config.toml
norm = "rmsnorm"
rope_fraction = 1.0
init_std_up = 0.0219
lr = 0.00049
batch_tokens = [65536, 131072, 262144]
steps = 4450
MLP neurons of a small language model. Each row is named by its layer, matrix (gate and up: input weights) and neuron, and shows model dimensions 432-527. Each number is 50 + 15 x the weight over its row's rms, rounded and kept within 0 to 99. A neuron's up and down rows have the sign that makes its largest values positive.
A block is one neuron, or neurons of one layer that tend to fire together. After each block is what it responds to, as a language model described it from the Wikipedia text at the highest values.

L6.gate1119:62 61 39 35 49 36 64 63 41 66 18 44 39 34 54 86 61 59 41 66 74 26 34 65 35 51 72 63 47 44 50 67 56 51 67 49 71 73 54 66 65 69 42 51 57 45 47 35 46 47 16 59 39 44 33 62 63 43 99 37 52 51 43 63 50 41 50 57 51 66 32 67 56 71 73 56 29 61 52 57 36 46 23 66 44 59 49 49 84 26 51 40 63 53 39 44
L6.up1119:25 33 54 51 49 58 42 59 26 62 48 52 79 64 53 68 32 43 60 30 41 88 27 74 58 44 43 25 33 47 50 44 49 39 53 62 44 39 63 55 55 41 54 54 27 34 35 68 52 54 38 30 61 56 64 59 42 41 50 49 61 54 80 15 58 59 63 56 48 75 72 30 34 26 54 50 57 57 39 44 58 58 69 57 43 45 22 43 64 66 58 20 47 47 51 48
Responds to: Forms of have

L13.gate531:37 57 57 52 53 57 61 05 50 67 67 53 43 26 46 30 28 46 26 54 41 50 67 46 54 48 33 61 29 58 72 47 57 53 30 55 84 34 49 29 49 55 67 20 60 66 47 40 83 70 37 60 64 73 29 49 68 37 61 59 40 26 70 51 33 41 52 23 38 65 54 56 28 41 62 45 60 32 62 44 17 63 32 48 41 58 56 59 54 71 60 90 48 32 48 68
L13.up531:31 59 41 20 31 64 61 37 81 62 52 44 30 30 85 19 93 31 60 47 36 49 52 33 57 36 77 42 24 42 64 43 56 63 83 45 51 51 50 74 56 69 33 61 51 47 32 45 34 58 44 65 39 53 40 65 67 59 38 42 47 68 42 54 54 35 62 51 63 34 54 28 30 85 71 43 86 71 23 28 50 60 49 60 40 57 68 38 59 18 82 44 46 38 65 59
L13.gate594:52 43 47 43 72 34 59 36 64 58 49 32 41 41 84 27 44 43 30 38 42 79 39 42 27 32 43 63 33 51 38 34 44 50 34 51 43 55 57 27 47 46 48 62 54 59 58 56 79 40 57 65 80 64 00 40 36 59 66 41 34 74 40 60 35 60 65 30 49 44 47 41 55 47 60 40 54 28 82 50 40 38 39 57 50 63 34 22 66 41 80 37 59 46 58 71
L13.up594:59 60 46 48 64 41 73 18 47 49 42 38 43 54 58 31 63 53 42 53 80 52 44 36 40 34 35 58 29 39 60 30 51 74 26 58 49 31 55 28 51 55 33 62 44 55 66 57 56 46 46 69 46 51 37 55 43 36 70 41 59 42 53 50 45 52 50 31 23 40 76 37 61 28 43 27 46 46 46 32 43 37 38 66 62 45 46 27 84 43 58 55 62 43 52 47
L13.gate626:34 45 39 37 58 48 62 59 42 72 88 39 47 49 75 36 32 40 42 28 27 69 27 61 56 36 66 63 48 55 61 60 32 38 37 12 55 26 64 49 69 54 52 54 59 61 63 37 82 89 30 47 71 19 44 38 99 63 40 20 43 39 33 57 80 26 37 39 55 29 59 55 67 63 52 57 67 54 26 49 44 59 20 50 55 38 27 38 58 43 60 58 14 26 61 58
L13.up626:37 68 39 52 58 49 43 15 52 42 60 48 59 45 57 47 57 39 42 16 39 26 56 50 56 39 56 47 61 77 55 57 38 61 42 00 34 60 77 49 56 49 50 64 61 48 64 57 33 58 58 21 38 19 51 26 61 44 74 32 61 37 43 66 43 42 47 60 53 24 42 48 75 63 45 42 69 69 46 31 58 54 39 32 71 35 48 17 76 37 71 46 42 43 49 43
L13.gate1237:48 45 41 59 56 72 51 53 59 61 54 39 62 58 46 47 40 34 26 26 57 38 39 34 53 51 56 56 53 52 17 39 78 24 38 49 33 60 47 68 48 75 78 42 42 39 54 55 69 59 52 67 57 11 60 68 83 42 44 50 17 64 57 39 69 55 31 49 74 25 78 57 45 38 49 67 36 64 49 61 43 45 17 44 63 77 48 33 82 55 44 47 39 60 46 74
L13.up1237:88 61 18 66 67 54 42 41 42 38 42 50 39 64 51 63 43 25 40 23 35 45 48 62 48 54 31 28 46 41 50 46 37 35 49 50 28 53 56 39 59 20 53 42 53 34 39 37 58 31 38 29 64 44 41 50 45 73 53 47 48 44 75 57 42 44 39 57 51 47 44 50 81 60 25 37 52 32 69 48 63 27 70 38 43 69 64 46 49 66 53 65 50 39 77 72
L13.gate1270:58 50 48 61 65 70 80 40 74 30 83 73 67 47 27 25 35 03 43 56 53 43 53 38 63 46 56 26 39 55 42 27 26 73 46 61 50 82 55 40 50 49 36 59 95 16 72 59 60 60 20 72 67 48 39 44 47 32 68 53 56 31 49 45 77 36 56 36 40 46 61 52 59 71 19 53 41 34 53 31 43 61 41 55 58 52 53 41 66 51 65 56 44 66 36 51
L13.up1270:52 56 33 22 44 41 68 46 76 36 35 27 35 40 74 36 90 43 49 48 38 32 52 51 49 32 30 31 69 50 63 49 43 43 44 53 50 52 51 39 60 62 38 57 42 47 18 36 60 33 06 28 45 62 40 39 69 61 34 52 52 55 19 47 55 56 30 54 48 43 35 32 36 25 60 46 46 34 52 28 64 44 44 69 49 52 55 19 38 70 56 61 52 34 40 52
L13.gate1365:55 40 59 53 50 59 75 30 39 70 57 35 22 46 62 11 56 35 43 43 56 56 65 46 74 23 67 29 52 41 48 51 54 63 60 53 63 57 66 46 42 92 80 59 64 35 47 18 59 36 40 61 44 53 45 56 46 48 28 79 44 37 50 12 74 40 46 50 25 57 41 30 69 32 60 59 50 57 61 45 53 65 63 57 51 48 61 52 60 52 29 52 51 45 66 19
L13.up1365:64 52 58 60 36 56 32 66 40 58 59 22 94 56 60 56 42 30 76 49 77 55 26 57 40 41 47 37 46 41 64 44 83 47 46 58 64 31 44 43 07 18 51 37 45 62 54 67 36 38 33 70 42 48 42 64 42 43 55 50 35 53 42 53 51 68 52 28 75 40 45 16 68 39 66 72 66 44 74 53 65 37 37 41 46 79 26 58 53 45 64 56 58 55 40 65
L13.gate1514:44 28 44 42 58 47 48 40 46 37 51 19 35 45 26 52 34 49 49 53 50 80 38 57 31 49 38 33 59 49 40 42 23 67 38 36 64 34 46 58 50 63 35 69 52 65 46 55 49 49 55 34 97 65 40 73 66 72 32 49 38 46 43 75 55 64 13 28 60 59 52 37 57 45 54 49 62 55 46 53 55 59 52 62 34 71 54 83 59 58 48 71 35 37 25 35
L13.up1514:73 51 45 37 28 46 65 27 32 43 62 55 41 65 40 36 85 47 35 53 49 19 32 41 39 23 63 62 62 52 61 81 40 49 16 30 54 75 65 29 48 49 25 56 38 40 53 59 36 58 41 68 43 68 51 48 33 54 55 71 81 60 35 50 61 38 48 61 27 48 57 62 48 19 41 58 32 33 33 70 48 50 37 70 62 59 43 22 67 64 36 48 59 47 56 26
L13.gate1532:47 23 72 34 59 38 43 54 34 72 78 40 31 55 54 38 75 06 29 62 60 38 46 33 19 32 59 65 46 59 83 38 56 77 46 37 40 46 50 36 43 25 38 71 71 41 45 38 65 66 34 76 81 53 24 54 53 26 61 52 31 54 46 40 64 58 49 40 61 34 66 54 25 52 49 34 66 63 58 76 43 35 66 14 29 62 50 40 40 51 50 52 73 56 50 53
L13.up1532:52 53 70 59 64 78 51 41 29 58 51 37 49 51 79 38 31 46 50 56 56 73 45 47 73 51 68 36 51 64 48 61 53 37 50 54 62 67 55 20 30 59 64 72 55 30 51 38 69 76 39 84 61 60 70 62 73 59 45 51 53 63 47 59 51 48 52 43 59 58 58 38 78 52 61 78 37 31 62 35 47 48 41 44 31 48 37 43 73 60 61 37 50 26 30 43
Responds to: Complement-taking words

L5.gate119:43 32 68 64 54 47 47 34 26 63 53 71 45 81 41 51 43 19 33 41 48 46 68 63 62 62 48 46 42 68 70 48 35 74 46 39 47 53 31 68 48 27 48 62 47 21 46 57 35 46 30 54 44 56 65 64 44 64 56 81 52 51 65 75 31 28 40 65 48 50 37 48 43 36 59 55 54 69 51 27 41 56 55 66 79 63 59 30 56 43 51 62 57 45 43 67
L5.up119:39 17 49 65 39 15 69 84 67 49 51 38 48 34 16 39 50 45 50 50 60 60 33 36 39 05 37 56 33 54 50 41 35 49 34 50 46 59 52 33 51 58 45 66 57 52 46 58 62 65 40 42 67 31 50 57 75 49 47 54 26 21 42 53 74 66 38 42 53 69 60 67 76 42 47 54 23 23 60 25 58 25 35 42 65 69 69 55 62 45 53 45 53 56 73 33
L5.gate137:70 45 68 18 54 29 45 64 45 56 34 45 52 66 54 69 42 29 50 35 31 70 69 45 36 34 39 63 47 48 69 58 40 51 30 38 68 31 58 39 45 49 48 32 48 73 44 65 45 36 23 65 70 25 36 28 61 41 63 59 39 44 53 36 52 45 46 33 66 30 43 65 45 49 34 50 54 60 79 48 54 77 85 39 44 35 21 57 58 54 58 18 39 43 77 40
L5.up137:36 44 43 42 64 76 52 42 36 49 57 63 54 25 63 43 48 54 31 38 44 31 37 62 27 44 35 48 57 51 91 34 43 58 59 41 54 56 33 44 48 35 48 48 62 49 45 61 54 51 29 40 35 63 83 58 26 65 34 39 29 62 44 64 43 61 29 13 31 44 61 36 56 36 60 35 40 50 37 35 64 43 55 53 39 22 29 57 72 49 45 52 65 42 57 45
L5.gate153:39 23 39 32 39 41 44 11 56 25 28 54 45 44 41 55 68 35 55 63 55 53 48 59 51 68 64 52 50 27 49 72 69 30 54 31 21 58 44 41 71 63 44 59 52 55 19 69 54 45 58 41 41 34 47 37 88 64 49 80 37 66 65 58 50 61 45 72 31 51 39 50 17 36 71 67 60 57 60 62 31 76 25 55 13 58 71 45 78 57 60 51 64 73 39 49
L5.up153:55 18 59 54 55 44 77 55 16 51 56 46 43 58 48 75 39 35 37 39 38 75 46 23 90 30 33 35 53 47 42 54 77 46 73 55 26 60 26 60 51 59 48 26 78 62 72 51 47 32 46 43 51 69 57 47 77 49 36 49 46 39 53 67 47 86 10 46 34 38 38 61 49 40 77 59 62 53 90 55 54 42 64 51 53 41 39 57 62 53 75 55 31 36 68 80
L5.gate175:60 23 43 39 65 80 34 51 60 73 60 31 40 60 28 62 48 75 44 40 58 19 77 38 57 49 59 49 35 45 60 31 31 49 41 57 43 10 22 75 86 38 27 50 66 43 74 30 21 57 58 35 47 52 90 48 46 38 40 37 41 77 43 61 41 44 22 39 41 66 37 63 51 46 46 67 45 53 55 27 40 40 52 55 69 48 60 47 46 60 52 59 52 54 26 57
L5.up175:52 44 60 54 60 39 54 41 39 44 54 69 36 47 58 55 23 39 31 59 42 62 47 64 65 45 55 58 64 45 60 71 71 66 41 47 38 46 39 46 52 33 57 62 44 51 56 36 15 51 20 51 39 57 59 55 31 45 56 21 82 30 37 56 31 50 49 46 19 54 32 57 54 44 68 49 36 26 53 82 49 40 48 61 61 65 54 58 32 42 82 37 57 68 76 26
L5.gate197:78 58 75 68 50 54 36 37 58 61 42 62 27 54 42 46 68 67 47 48 53 45 72 36 47 45 64 27 36 48 48 29 78 53 48 51 79 32 37 32 49 49 51 42 48 57 49 53 63 56 66 55 89 10 43 80 48 47 51 47 28 41 78 26 33 59 40 50 43 53 68 44 29 42 20 70 56 72 35 52 74 49 00 56 48 63 52 26 47 58 55 67 31 66 35 41
L5.up197:56 58 33 55 65 62 32 65 20 66 68 51 45 53 44 53 48 27 72 29 44 38 50 18 55 49 42 54 63 49 29 30 73 70 72 46 60 23 34 47 68 43 35 36 55 47 51 46 48 31 39 61 38 37 67 59 52 41 78 57 28 23 58 22 33 49 68 59 69 36 39 49 27 57 52 31 47 61 52 55 41 14 57 11 42 59 65 41 63 48 68 56 19 55 40 43
L5.gate253:39 38 39 54 55 45 34 30 45 67 56 58 47 23 44 35 36 08 31 67 49 71 46 35 32 55 42 23 41 62 36 46 60 60 49 49 31 24 65 50 54 69 49 41 57 54 64 52 63 77 30 54 66 46 48 49 42 68 53 32 50 75 71 62 55 72 46 54 26 69 89 54 30 36 50 37 59 38 31 49 70 52 54 30 27 73 55 59 45 32 27 53 60 59 48 49
L5.up253:51 54 48 41 65 58 51 47 48 48 54 50 25 78 40 30 59 47 67 35 47 66 40 48 55 56 52 21 36 41 38 51 70 76 42 37 65 19 26 35 39 33 57 64 28 36 23 54 40 54 79 28 65 57 65 41 52 37 62 65 56 52 54 48 47 71 70 42 62 43 55 57 33 59 60 38 60 68 50 70 50 21 39 53 65 71 53 41 30 38 45 50 30 37 54 58
L5.gate751:60 34 37 17 51 54 69 55 29 67 36 60 61 33 51 60 25 70 78 45 43 39 40 52 51 63 49 72 51 78 54 44 42 28 39 27 41 52 67 55 52 60 53 38 54 68 54 45 61 71 48 27 40 50 54 47 62 65 36 45 51 36 35 51 43 57 70 45 53 44 58 58 60 39 53 43 28 45 33 50 55 42 48 66 29 51 23 32 87 44 74 35 52 81 78 43
L5.up751:77 27 72 71 34 75 53 74 52 63 56 59 53 50 18 49 56 71 58 49 51 47 09 37 74 62 71 53 46 53 28 59 45 09 50 70 74 19 43 39 57 42 52 33 23 55 37 63 43 83 55 26 44 64 49 54 47 56 63 44 44 43 65 39 66 66 41 51 70 70 50 42 49 65 60 86 49 59 32 49 29 56 68 18 58 02 26 61 50 89 78 40 40 37 50 37
L5.gate1077:46 44 52 23 58 52 49 54 40 52 50 48 41 48 54 58 52 23 45 60 23 71 56 49 56 44 42 54 49 43 71 25 37 53 92 46 55 62 32 59 47 40 69 43 58 74 63 45 69 34 53 83 90 39 61 40 51 45 53 29 53 68 39 54 41 39 37 42 55 41 30 46 47 44 55 64 35 58 59 28 53 42 53 61 69 24 22 40 57 57 40 39 54 34 38 93
L5.up1077:49 29 78 45 39 40 47 45 32 68 47 74 61 66 77 40 67 58 62 34 38 59 54 42 74 60 36 19 56 54 49 55 68 17 69 68 55 70 73 37 73 72 89 55 65 55 35 75 74 69 24 32 42 57 49 42 12 71 30 79 40 59 74 32 59 65 22 37 46 63 25 45 45 33 67 63 40 65 56 45 34 81 58 23 57 51 51 70 77 29 71 15 54 51 66 48
Responds to: Past-tense verb "had"

L5.gate20:37 66 59 56 49 70 72 55 47 66 53 61 34 32 45 61 70 53 42 34 56 61 42 48 35 40 45 56 50 47 68 76 38 48 28 30 50 29 41 45 41 33 45 38 35 28 62 32 44 58 36 69 56 66 47 37 73 77 41 53 54 20 42 49 84 42 42 52 47 54 83 51 46 45 73 88 31 54 75 40 46 72 32 44 68 66 38 38 47 46 68 32 53 45 56 45
L5.up20:49 45 65 57 60 53 59 62 53 64 66 69 26 25 37 55 34 38 35 48 62 70 47 53 44 42 34 70 44 41 62 60 81 35 57 35 56 49 54 16 69 71 69 69 35 42 43 59 35 56 30 64 47 65 37 69 57 52 63 21 61 60 69 60 57 34 21 54 48 46 55 49 48 62 76 77 26 54 49 43 43 58 56 55 57 66 61 43 57 54 73 65 51 65 81 69
L5.gate76:69 18 37 27 42 57 62 43 65 54 60 53 24 40 74 63 70 61 43 51 62 47 51 47 52 47 33 56 49 58 54 49 58 50 31 55 60 36 52 51 65 38 59 82 73 39 65 66 65 50 35 43 41 66 58 57 60 54 59 43 26 40 54 42 56 67 46 63 59 45 61 50 48 55 54 55 48 50 46 61 43 64 41 51 55 42 50 40 35 54 55 66 42 53 64 47
L5.up76:68 35 40 60 54 57 29 24 64 51 66 17 46 40 64 10 60 57 46 52 35 36 65 34 49 61 66 25 37 30 34 51 24 68 40 42 35 79 39 59 66 44 38 55 72 56 39 34 43 42 38 73 61 23 58 36 88 26 43 48 47 65 39 54 42 55 50 44 49 75 53 51 39 40 56 47 49 50 55 33 65 55 24 35 62 73 45 55 49 65 45 52 49 46 11 67
L5.gate565:85 11 32 44 39 40 58 28 60 52 31 26 19 54 57 56 53 52 53 13 59 46 53 38 70 37 65 48 70 61 62 58 50 60 33 63 55 61 40 48 50 39 24 61 64 45 76 71 29 58 58 71 51 59 16 58 49 42 46 55 46 52 43 68 56 55 71 50 17 47 41 64 42 49 33 61 52 56 54 77 69 85 64 62 79 55 33 31 68 55 75 45 50 35 31 30
L5.up565:46 39 46 80 56 63 31 58 25 14 49 69 56 48 36 43 75 38 33 40 35 58 35 35 65 63 61 35 56 58 52 46 56 37 41 41 65 20 71 42 38 19 59 31 25 46 34 60 47 52 59 48 36 58 69 34 47 38 72 68 42 48 66 36 66 75 79 38 35 55 65 53 33 47 65 68 53 79 33 68 43 31 38 27 42 33 43 19 67 48 56 52 40 46 47 76
L5.gate587:26 21 41 22 67 43 56 66 27 66 75 69 36 38 36 74 46 32 71 49 38 72 46 24 56 53 58 56 54 63 37 46 47 33 34 56 46 21 48 22 53 60 62 56 46 73 57 38 60 51 32 56 63 60 42 50 54 42 85 80 60 59 34 72 39 69 47 29 70 42 68 27 30 33 48 47 50 68 48 44 51 53 92 01 67 68 57 54 56 54 36 39 45 49 69 42
L5.up587:47 58 50 64 50 42 41 62 53 58 63 74 36 42 37 27 56 70 61 56 57 71 72 38 57 64 18 58 63 72 37 31 62 30 49 56 46 58 54 17 32 66 57 30 54 68 64 69 30 50 46 52 62 73 42 50 52 53 56 51 83 59 47 61 57 52 60 49 66 28 76 37 36 55 48 53 45 43 51 52 48 31 77 34 63 54 57 35 40 51 51 22 27 82 74 74
L5.gate1038:57 32 56 56 36 41 65 36 31 20 63 74 36 15 43 54 62 63 33 58 60 29 48 33 59 34 39 49 59 61 71 52 60 75 34 51 41 33 43 60 57 72 49 62 44 58 61 66 49 56 59 47 48 93 34 58 52 68 68 49 26 45 78 54 37 43 61 49 78 50 61 54 47 32 72 49 16 69 87 32 67 45 34 65 32 75 34 56 58 54 65 51 72 43 71 65
L5.up1038:39 75 52 45 54 64 38 72 35 49 49 57 24 53 43 37 52 56 43 59 42 88 66 56 32 60 43 56 33 45 66 56 76 13 48 54 44 40 33 47 56 62 57 28 75 65 58 58 34 59 22 56 66 24 59 53 22 44 67 66 50 14 54 40 73 68 37 50 81 54 66 34 39 73 59 61 62 49 49 45 38 39 74 46 55 40 38 53 51 62 56 68 56 42 41 68
L5.gate1065:40 53 69 67 68 34 30 67 26 43 52 17 55 39 50 69 61 38 62 77 53 64 55 63 52 50 81 46 65 45 55 57 43 54 27 38 60 72 46 42 66 55 44 56 61 66 56 22 48 35 50 43 72 54 15 77 72 60 64 41 55 57 48 46 64 78 36 43 57 59 42 70 43 47 19 75 51 33 30 40 67 51 52 50 39 42 49 31 52 58 81 68 49 38 27 35
L5.up1065:71 42 19 41 43 48 81 22 81 55 22 55 03 28 66 52 74 46 41 46 78 25 48 46 22 50 43 39 48 62 50 22 33 63 43 47 57 49 34 38 37 41 72 30 77 50 71 58 48 67 72 43 46 54 54 80 49 64 40 44 25 51 46 52 58 41 44 51 43 26 67 52 30 44 43 33 36 60 57 58 52 37 38 77 47 15 59 28 54 38 78 61 72 21 52 69
L5.gate1179:60 47 52 67 36 58 74 55 39 16 62 41 42 24 64 47 66 61 40 56 70 49 31 62 56 52 67 78 49 57 41 54 45 54 45 36 48 38 63 04 53 36 42 77 55 76 37 26 26 57 44 41 49 39 29 23 48 58 53 55 47 52 57 80 68 35 49 40 59 36 82 77 31 70 39 57 74 31 41 52 61 52 49 45 49 45 54 62 54 38 80 57 42 60 72 57
L5.up1179:63 52 29 62 55 60 44 38 49 43 33 26 63 45 61 57 45 54 72 31 63 46 56 32 62 66 62 43 66 59 49 49 45 61 29 59 39 48 46 45 58 62 22 59 26 34 47 46 69 61 63 32 69 49 53 53 42 52 46 33 69 76 48 76 37 61 74 61 51 74 52 58 48 61 48 20 48 50 50 39 50 23 55 52 29 49 76 63 17 47 31 54 19 32 84 48
L5.gate1530:72 40 52 67 55 63 70 61 48 61 67 59 61 33 23 67 64 68 42 58 52 48 79 32 47 27 69 53 63 44 47 50 50 62 43 59 80 48 71 47 51 42 38 38 57 42 67 34 66 53 43 36 45 67 34 44 49 60 53 49 52 77 72 45 65 72 37 53 31 71 51 39 53 22 50 39 41 57 27 68 75 53 53 65 41 57 24 30 49 67 41 69 33 47 64 43
L5.up1530:41 35 66 72 67 38 38 63 76 39 75 51 65 43 65 29 41 69 49 72 44 43 32 69 28 35 30 51 61 52 27 54 50 53 43 48 38 56 45 81 53 28 44 50 54 43 46 42 52 82 62 60 51 59 60 60 89 68 62 26 33 38 44 45 39 38 67 41 75 80 28 42 42 67 56 81 22 60 63 55 56 58 30 48 52 59 67 65 65 43 72 53 34 45 46 57
Responds to: Infinitive to and modals

L6.gate232:62 36 26 76 27 47 60 36 33 52 44 59 59 47 61 50 53 55 21 64 43 51 48 54 50 64 34 51 39 57 40 55 43 53 22 72 36 19 60 43 50 65 50 48 70 73 93 93 51 36 76 45 67 61 38 56 49 62 49 65 48 40 51 59 77 75 50 52 51 66 44 55 60 53 35 73 59 52 48 75 81 61 34 49 34 61 41 49 40 40 59 56 52 12 31 59
L6.up232:28 36 63 09 58 49 33 26 35 83 62 35 66 38 63 85 66 38 41 44 53 49 59 46 50 53 60 29 70 44 66 47 54 32 63 44 51 26 18 36 76 31 50 76 59 52 57 20 37 77 41 42 67 52 58 66 43 42 43 29 58 45 63 51 62 59 49 79 54 48 55 65 53 64 50 55 60 52 44 67 34 48 27 67 44 78 57 30 37 47 17 70 25 50 75 67
Responds to: Modal/infinitive words, name endings